From a checkpoint of a small transformer trained on Wikipedia.
Architecture: LayerNorm before each block, no biases in attention or MLP.
Training: a variant of Muon for these matrices, 307M tokens, 9379 steps.
MLP neurons of a small language model. Each row is named by its layer, matrix (up: input weights) and neuron, and shows model dimensions 16-143. Each number is 50 + 15 x the weight over its row's rms, rounded and kept within 0 to 99.
After each neuron's rows, "fires in" lists the words (lower case) most often at its 100 highest values on Wikipedia text that the model never trained on.

L2.up741:44 33 50 59 57 61 54 63 74 33 30 71 22 59 63 43 80 46 29 25 42 44 64 31 48 57 48 51 68 29 76 25 61 44 78 34 45 62 56 40 31 62 32 54 63 13 51 47 80 28 53 67 59 44 37 29 71 55 61 70 36 43 50 60 38 54 30 50 21 58 71 31 53 45 38 52 28 57 43 12 34 38 48 65 45 54 60 54 47 33 49 56 35 23 58 18 61 42 34 53 60 59 37 47 61 67 50 44 81 72 66 58 48 46 72 49 56 36 87 40 54 55 60 73 74 34 67 72
fires in: "born", "married", "club", "home", "footballer", "father"

L6.up21:77 58 80 66 83 49 38 33 62 54 62 56 54 55 25 51 20 56 41 57 75 35 56 38 38 57 52 63 47 61 37 32 56 28 57 54 38 39 54 48 66 39 43 43 48 21 38 52 39 37 52 54 43 55 47 58 24 15 63 54 45 52 48 12 48 72 71 53 51 37 37 63 79 41 72 66 48 46 57 61 46 43 23 59 52 67 24 52 54 59 64 41 45 48 24 30 36 40 61 25 45 81 55 44 50 77 30 54 17 57 76 44 33 68 46 78 56 27 76 44 50 36 56 68 62 54 60 28
fires in: "which", "and", "it", "but", "so"

L2.up873:63 65 51 58 47 40 36 51 65 71 65 40 66 28 51 51 33 74 61 69 43 39 39 59 26 28 52 79 15 42 37 41 71 52 82 41 53 67 53 53 56 30 37 46 43 46 69 33 58 54 49 38 30 57 72 36 38 53 35 56 60 40 34 92 70 51 48 40 39 51 52 37 52 54 58 51 50 29 40 74 36 65 30 44 78 30 38 62 59 60 54 28 45 62 67 49 49 50 45 51 72 66 61 72 34 49 49 63 45 34 65 35 38 62 55 28 54 61 77 31 54 43 38 50 34 41 45 50
fires in: "there", "it", "them", "therefore", "war"

L2.up662:47 31 44 80 67 54 38 40 58 61 43 66 53 49 40 32 71 48 71 44 53 60 54 32 50 61 53 82 31 67 33 32 52 31 27 36 63 23 51 70 38 40 87 69 43 46 38 24 48 66 47 58 22 41 74 45 63 44 59 57 49 80 54 64 47 52 31 25 60 34 53 48 53 24 64 41 35 31 27 47 49 36 45 73 63 61 57 42 46 54 63 62 33 59 57 47 76 41 53 72 48 44 80 47 46 46 27 66 90 43 41 53 42 44 50 61 44 27 20 31 35 77 31 41 60 44 34 41
fires in: "or", "and"

L2.up113:25 57 40 51 53 55 51 57 63 80 54 54 61 62 72 25 84 55 38 40 46 17 44 59 58 70 42 55 19 58 47 42 63 29 55 55 45 61 54 41 58 62 57 35 39 58 35 65 60 61 19 50 60 54 79 46 55 27 56 32 56 40 42 54 48 69 35 59 38 50 29 33 54 46 41 49 54 28 54 65 78 96 49 40 64 41 39 70 44 24 44 58 33 50 46 53 55 71 38 51 56 70 41 58 73 49 37 53 48 34 36 58 86 53 57 34 77 60 61 16 49 40 50 62 19 44 47 36
fires in: "there", "according", "likely", "therefore"

L4.up672:48 56 55 45 52 54 26 47 47 51 52 23 61 25 63 52 42 37 44 72 51 55 54 42 63 39 82 52 29 65 48 49 58 47 26 62 60 50 58 73 34 67 41 61 64 69 54 32 36 45 58 43 54 30 45 61 14 53 57 43 47 44 35 61 57 63 64 60 54 37 31 50 42 50 60 63 40 44 99 63 61 35 64 55 42 44 35 37 54 55 42 64 23 19 71 61 22 68 46 71 28 51 57 53 22 42 46 26 55 74 72 43 38 52 28 28 33 43 44 67 53 61 59 44 44 18 55 49
fires in: "for", "of", "that", "by", "new"

L10.up197:40 65 64 17 55 63 54 39 33 55 27 52 65 24 62 45 58 71 40 70 72 63 47 36 47 49 81 51 36 57 40 56 72 60 60 71 43 10 73 54 50 34 58 54 65 40 18 29 48 27 49 61 35 37 59 72 33 52 56 59 68 55 31 54 74 21 48 57 63 60 62 40 34 49 42 30 82 68 43 55 41 55 62 44 58 46 48 45 73 33 53 53 24 45 62 45 38 61 57 61 43 40 44 49 44 70 40 43 28 54 43 48 77 65 51 46 48 54 42 82 76 80 44 53 47 30 44 77
fires in: "the", "of"

L2.up394:80 39 26 56 61 52 35 32 48 64 58 43 49 67 66 49 78 62 28 65 48 21 61 78 52 51 59 53 43 56 48 55 66 58 46 44 48 14 29 60 39 46 69 80 45 43 28 54 43 55 49 50 48 33 91 33 62 27 40 19 46 58 81 53 84 37 56 44 38 55 73 71 61 30 38 38 56 33 22 59 42 68 58 56 51 35 32 64 52 48 35 25 64 61 73 57 53 51 80 59 59 48 53 64 39 45 61 40 45 55 37 54 62 52 57 51 42 56 47 19 41 35 16 33 46 56 29 53
fires in: "one", "the", "listing", "each", "yellow", "little"

L2.up579:23 62 50 42 51 46 39 49 68 85 83 52 54 71 30 64 37 71 46 64 34 51 66 48 82 25 44 35 34 41 46 56 73 42 29 58 41 35 57 45 50 29 45 58 02 37 47 74 49 66 43 43 41 45 90 55 47 49 47 53 53 29 73 52 83 49 66 52 46 70 66 72 58 67 65 31 56 54 67 39 48 61 48 36 54 71 54 42 38 56 35 30 46 64 85 78 39 51 75 57 32 40 86 38 71 25 65 48 58 51 54 43 41 26 29 34 61 29 59 50 33 52 30 47 44 45 23 39
fires in: "this", "it", "there", "me"

L10.up959:22 45 56 52 51 80 44 32 55 28 43 65 43 56 71 39 91 61 61 63 31 44 60 61 49 46 34 71 46 58 44 67 40 50 73 46 56 71 70 33 70 49 61 58 64 43 34 37 34 49 43 52 45 55 43 53 24 58 53 47 25 58 40 52 40 78 65 46 36 32 36 57 52 41 59 42 62 62 86 35 62 66 46 78 48 51 70 09 43 45 56 49 62 50 54 53 31 58 44 66 40 43 57 48 62 73 44 62 48 26 45 19 43 71 46 52 70 45 01 65 52 58 55 70 92 42 50 27
fires in: "can", "however", "but", "while", "robot", "and"

L2.up429:34 30 50 33 42 66 36 40 36 48 44 56 54 73 65 52 49 58 61 37 53 45 47 52 51 58 49 50 48 05 25 61 57 35 55 27 23 41 53 14 65 53 47 55 22 61 59 59 69 48 61 67 36 70 49 50 40 39 81 42 48 77 60 36 85 75 22 32 34 38 36 58 48 42 43 49 46 67 57 49 56 49 29 53 52 42 55 44 77 38 47 35 40 23 55 31 30 61 44 40 24 66 62 37 39 31 39 80 63 38 56 54 35 72 59 13 67 36 43 49 55 52 59 45 28 66 56 53
fires in: "this", "it", "which", "suzuki", "them", "lukas"

L6.up537:37 38 43 38 56 43 33 57 73 55 35 62 45 37 62 51 55 62 41 57 70 56 36 35 48 67 50 70 39 36 65 50 51 57 60 83 57 50 69 55 68 38 58 71 58 39 44 34 29 42 31 46 49 30 36 40 47 24 45 55 49 71 16 49 39 38 61 26 79 56 26 68 68 49 34 39 62 40 62 48 56 53 51 91 60 41 51 52 56 54 33 96 37 39 41 71 44 45 68 52 54 33 84 79 15 46 53 68 46 26 56 73 65 68 69 67 67 22 52 53 19 50 42 87 75 26 74 54
fires in: "and", "on"

L6.up862:63 51 45 55 84 57 23 87 45 51 53 48 61 26 45 66 44 49 69 55 71 27 18 50 33 33 60 47 26 49 60 26 54 51 45 78 47 50 48 52 15 62 55 30 54 48 58 87 52 45 58 35 54 37 58 68 41 51 52 58 44 63 54 27 18 58 39 46 67 34 46 83 71 47 74 45 72 71 55 65 49 35 35 73 22 46 35 58 66 79 47 69 58 42 57 43 63 72 40 41 48 57 52 57 59 50 37 64 23 58 62 33 54 44 24 60 32 23 42 62 59 38 48 66 76 44 73 45
fires in: "would", "single", "result", "special"

L6.up135:57 43 80 64 46 54 47 42 45 68 45 42 52 39 99 44 67 40 43 41 53 62 64 54 03 76 47 65 45 69 50 48 40 45 57 33 75 19 33 36 53 27 72 58 54 60 54 65 15 35 49 45 35 40 55 56 40 44 65 47 68 60 55 54 63 65 74 37 62 54 67 39 55 50 52 53 61 51 32 48 67 55 38 58 25 61 34 40 43 47 52 63 77 21 68 52 77 59 66 58 81 42 40 43 55 22 22 53 47 29 60 64 43 32 72 35 38 55 35 49 63 54 54 66 42 76 53 69
fires in: "its", "as", "of", "to", "the"

L10.up69:39 75 35 75 30 19 35 37 45 50 35 44 54 71 54 29 24 80 10 49 52 50 59 70 69 46 48 44 32 51 61 40 69 59 49 62 65 53 60 42 55 46 52 48 51 50 53 62 50 42 60 40 24 21 61 32 49 36 43 24 61 80 47 57 28 80 55 58 43 57 49 46 64 48 64 59 53 49 56 42 43 77 55 58 70 57 53 49 73 68 41 26 66 33 27 45 37 65 64 52 61 70 79 48 40 75 53 40 33 44 38 59 61 32 49 52 48 67 25 25 62 44 30 40 71 58 55 40
fires in: "that", "some", "every", "each", "any", "one"

L3.up388:37 59 59 66 43 35 29 22 43 52 79 38 66 53 50 32 61 49 46 45 45 44 49 43 45 45 61 55 41 54 62 71 28 19 33 41 49 27 71 18 65 61 48 32 43 60 23 67 70 37 65 61 45 82 60 35 61 51 64 16 49 79 29 51 54 53 18 35 57 43 63 63 48 08 76 66 68 69 61 46 65 55 00 47 59 63 36 43 58 37 70 44 65 44 46 61 47 45 48 49 49 76 69 71 47 39 34 66 47 60 62 24 63 55 72 52 41 35 65 51 40 56 46 55 58 61 35 76
fires in: "is", "it", "are"

L8.up555:51 41 57 51 77 59 58 41 41 99 28 72 55 44 49 66 42 48 29 50 42 52 45 12 48 58 65 54 39 30 53 44 47 68 47 75 61 61 37 61 54 47 61 70 42 52 38 66 30 49 41 37 47 48 62 57 54 58 54 52 63 68 50 59 33 48 25 62 45 90 52 52 49 63 37 40 46 48 39 39 42 45 69 94 48 56 48 77 22 40 43 57 23 28 73 53 43 34 57 83 54 32 67 61 37 47 52 56 27 34 46 86 50 45 56 54 36 26 55 23 65 47 41 70 66 42 44 55
fires in: "and"

L3.up595:66 43 33 55 59 52 48 49 66 40 47 89 42 46 85 45 50 63 42 26 54 44 28 40 55 50 50 65 46 29 30 47 58 52 47 48 47 20 65 46 58 65 62 38 46 60 54 56 66 47 34 49 46 36 36 44 46 40 48 55 68 60 50 76 62 38 23 32 66 48 61 45 47 49 46 49 60 58 76 47 42 75 60 49 77 55 34 56 05 47 39 56 67 66 70 60 69 67 11 24 50 62 46 53 49 51 37 38 54 72 43 35 60 50 47 20 60 48 23 35 51 37 49 41 50 44 44 59
fires in: "fw", "mf", "df", "initially", "initial"

L6.up654:44 22 54 67 50 58 71 40 59 57 29 45 58 42 54 53 37 55 38 51 48 26 40 47 45 60 59 53 46 38 62 77 36 47 60 59 45 37 61 45 54 26 66 35 76 65 56 37 80 39 68 41 73 38 61 58 29 63 32 38 63 46 30 48 66 60 73 37 66 41 32 76 67 73 50 47 55 47 31 69 56 58 12 68 46 44 53 59 64 74 41 54 44 26 24 45 53 43 66 45 60 33 42 56 48 60 24 48 57 50 43 58 19 42 55 46 19 46 24 86 39 62 57 40 44 30 60 38
fires in: "of", "born", "newly", "as", "neighborhood"

L3.up144:56 87 61 53 38 43 37 37 49 71 62 36 38 73 48 34 67 56 52 41 31 60 63 60 37 19 67 44 39 40 41 42 69 45 34 60 54 41 72 50 54 69 49 64 41 53 41 69 42 43 34 33 34 58 88 29 89 42 38 39 51 54 55 48 52 39 38 56 32 52 64 51 55 55 39 62 36 29 73 34 39 71 69 33 64 72 22 41 41 45 64 23 76 50 79 39 55 61 59 71 62 62 64 60 50 65 64 67 39 51 47 60 43 47 61 47 59 37 57 04 44 40 34 22 36 63 36 59
fires in: "one", "there", "it", "each", "this", "therefore"

L3.up43:42 53 21 48 38 64 66 48 39 46 41 39 30 13 45 62 56 51 52 57 45 46 38 65 32 71 45 54 49 37 69 22 44 61 72 12 45 50 47 42 41 56 63 52 36 36 51 50 38 90 70 53 58 72 74 37 13 34 50 28 44 72 56 53 64 20 45 34 59 42 54 36 70 38 64 49 32 70 46 27 59 51 57 79 30 54 64 31 50 44 68 53 60 49 45 62 76 44 69 40 70 39 46 29 85 62 63 46 59 46 80 54 48 58 61 79 33 44 74 52 50 61 48 17 39 24 50 47
fires in: "who", "he", "check", "come"

L6.up234:37 27 48 64 61 54 43 46 55 45 37 44 40 58 55 31 44 57 50 17 70 30 28 60 55 61 48 71 48 54 56 38 74 60 48 30 35 66 54 08 42 61 60 64 51 64 73 45 67 66 62 45 48 45 67 50 02 34 52 26 47 75 49 47 63 57 39 39 63 46 41 75 51 40 48 67 49 43 69 66 54 62 31 56 65 44 55 14 53 59 70 51 52 55 51 49 55 43 56 27 70 50 68 30 46 69 41 50 44 62 57 32 41 39 42 50 65 31 66 41 16 50 35 38 54 43 40 54
fires in: "he", "she", "it"